config = dict(
    hidden_size=320,
    head_dim=32,
    qk_norm=False,
    bias='none',
    init='normal',
    init_std_up=0.0253,
    init_std_down=0.00462,
    optimizer='cautious_adamw',
    lr_head=0.00756,
    warmup_steps=364,
    decay_shape='linear',
    final_lr_fraction=0.05,
    dataset='wikipedia_en',
)
MLP neurons of a small language model. Each row is named by its layer, matrix (down: output weights) and neuron, and shows model dimensions 48-175. Each number is 128 + 24 x the weight over its row's rms, rounded and kept within 0 to 255. Numbers have three digits each. A neuron's up and down rows have the sign that makes its largest values positive.
After each neuron's rows, "fires before" lists the tokens most often just after its 100 highest values on Wikipedia text that the model never trained on.

L10.down25:103187098101103098148172099156150125145095123130127129142130160154115110153118102121085129133146140129130162137185140142105080180090128116126138123133134121124132135105148107165115139130099148146204168088175133140132171128148134133150120165145123096160123129113164143141153126118122088164130111094127111125167115133134125119168099097146113124151113104081128128118066165191146128077132
fires before: "\n", " ", "L", " |"

L12.down786:050103159092128137127104103145177133077137119114100112101099060100144110125150090118139102097141133172125108081152101114090111130160145099160152100123132108091132126108118151138111120110125123118041111134104107119131134135115181136137102184109126109095115104135122101125132108127105109139131146127090129081122142109178127100147131132113137163107121144114113149157112124146142079145099
fires before: "\n", "o"

L12.down447:099116130163110140123151110111129144119151071144134135113130111147135136094167147125119140129101165137123095148096113124160097176119099093140143110118142139154181092139129141102152104106121144131053139095080130145174131132130129081146137127150163125131117082131138097142114136131053111137079176168174121121116148102114117128137116150106078071119133133125133102157118113102096104115099
fires before: " |", ",", ".", " Press"

L3.down813:120148144131124136154158161134151140149152133165095156145133103152175110138137109141117123135088126158141112104224108109132092128155152105106110091119136109090146107130129141125143172100122116142094111147117129152104107118110122089115126103134118149136103156140146074182137092109116154113153123121114093135094122145136107119142119130094106092124109129106168165128135084153140102088160
fires before: "\n"

L10.down1010:169176134125130112096149155180116147129136127095145164148139125153144122166124131109082142140139112153151133110195115117149100170141112141087164116172147103103084121104130138111090117126145139121192121060130129090123101149146133149151105165141168115102154102115112106139138131127117156160150122106144145111112153155165115145161179147065126116118140103098115133175121108147150097085144
fires before: "\n", " as"

L5.down761:172113131097129127122095138118138104120129108099139166140134135102134119140109129086118112153123117104106140130164105147130136138142146134076143112138177147083113112142142108143127102103117117098118113122132127167135135081143141116092105168158101143127127122109147097075153112147120113121092140123183145133153126133123140123161158162104113152111132138128069122113120152060038103120180
fires before: "\n", ".", " for"

L12.down461:129155125115095123138147140102091145155147133112125123158182098086142158144171175129110108155152123097115123161102159141150163162159108121131150132133110106137153131148120144173122134127118138133147130141122141148130105154131144168182137145116130144096130121100136118139096123151101146167099132158134168117084100120124127122099163145094099127093114124156147118119100160088129067098183
fires before: ".", "s", " Press", ","

L11.down261:111105116146097132121078145123140129137145144124125089170131108130140132092111133133114148147111149144125124138200155118122157096173108146129143085100148128125148124105152145112139135133132146165000146121131136113118141151121139128122104123129090102115142155131149156122121123158122081101109143119084150112161133091136104109112148162114164140117145125092095141141074127129117130142149
fires before: "\n"

L10.down816:125136125101144128123117141155144113153141110130125119121142145131133112131137124122151146143114134123140110128244124091120148131114124137144149116137125131122127157120129147128113125147143120123000119117133115134123150116128118127121136129108129149131124119105127122122140140132137119120122126123142142122124120128129109119130125127131136134135124118136121128161103141128141125132123
fires before: "\n"

L11.down151:115116168117148099143137168143118135125087112115120127125156140170110134102095126121151172102117107129157147116148122121110044114113153125110135102106126156102131149161169203112146132103124117139000161119153120143116186091138090129131149107107136121121144164141129119113146117131140139084081136120151113146154118147114119118123108184112131122154118111142137144114133151125119155133129
fires before: "\n"

L10.down558:149179140093131154143115132126105130143113130113148126116145138108130137133090103066106130102120087117154133084152125137138110136164133136160097083179102173126102111108128122130109110125118158110117106121107135161115110158127119124103106148141127162113165135128096101160109133076134140087136139123122140107084107146127098188116158125149133105113077117155143101135099153133111145089108
fires before: "\n", "-", "|"

L10.down380:073138149145162098094115152144135098150102109126126137124121123138108116112111168136132131115104124114164122157163103137145124103130146146145147115152094130127101095151140150146157129100150113157055109148152154119104150121126135116107158100104117121119159131097153152161124133135113173133146105155134112177129066127184147175133113138171127144135123181130145146132143126124127123086096
fires before: "\n", " of", " to"

L11.down287:182108193099145117148091136149110132104117133140133100153125107088156153134152106134134121112158184164135143144130159097112160115064165121097147154155122146116147122139150079159153123123142156104067151124148161138106098128097132115131138114114116153084103183044159120124114097151084085134115132106099142098094106117172136138124145132112098155137154153117097113134153157108096124132155
fires before: "\n", ".", " (", ",", ")"

L11.down213:125110132106128121126154116110125124095143125139108124137123166137101133150132148114067132107116127150124113134216112103110100126111127118126134143137144140122127145151130156112134113146124127154000155137165142127096142130117110147121105127148123134094129164132170133161116139136116160109155136139106153117120116113144131132137124129103129151123121137167112125143105116134146126141122
fires before: "\n"

L11.down513:147150112137128119144103127105142105157123121117133140120131148155118131118114118141108103152116136150139151134245118160123121132114111137149147112102107132134153162121107116133125137117129136147000169123137135153083113113155146120119147110162149168118126180139123145140106151157129132107122114150126146146106127108099131121147113127127138119132135158100120094103146107143123106075162
fires before: "\n"

L10.down905:137135123099153111113127143136147126159116129142121151131135111114130103151109130145129142131127128124127097114178136122146140136128135138151148115118111115129110119152135141140115129110148104113000120114123106134138163120120141110122134137113112120126141127129113128109095139156128103147107119114128114111100104160137157142095120117117126126115127142139114113147124146154143112142137
fires before: "\n"

L11.down547:163133098135128148103149112148118084128100173156134133149112123093116136169144101145126139094103107145151111092127155133106142129110103136112136115119130128177132112194146139076138183134130153147158107143099129152139110110105148146118131095116104169119168108102109124140113149097158151110156130116099139133166176147112142099156123148140127101107112135124115175127127169164135159115143
fires before: " ", " Candidate", " Democratic", " Republican"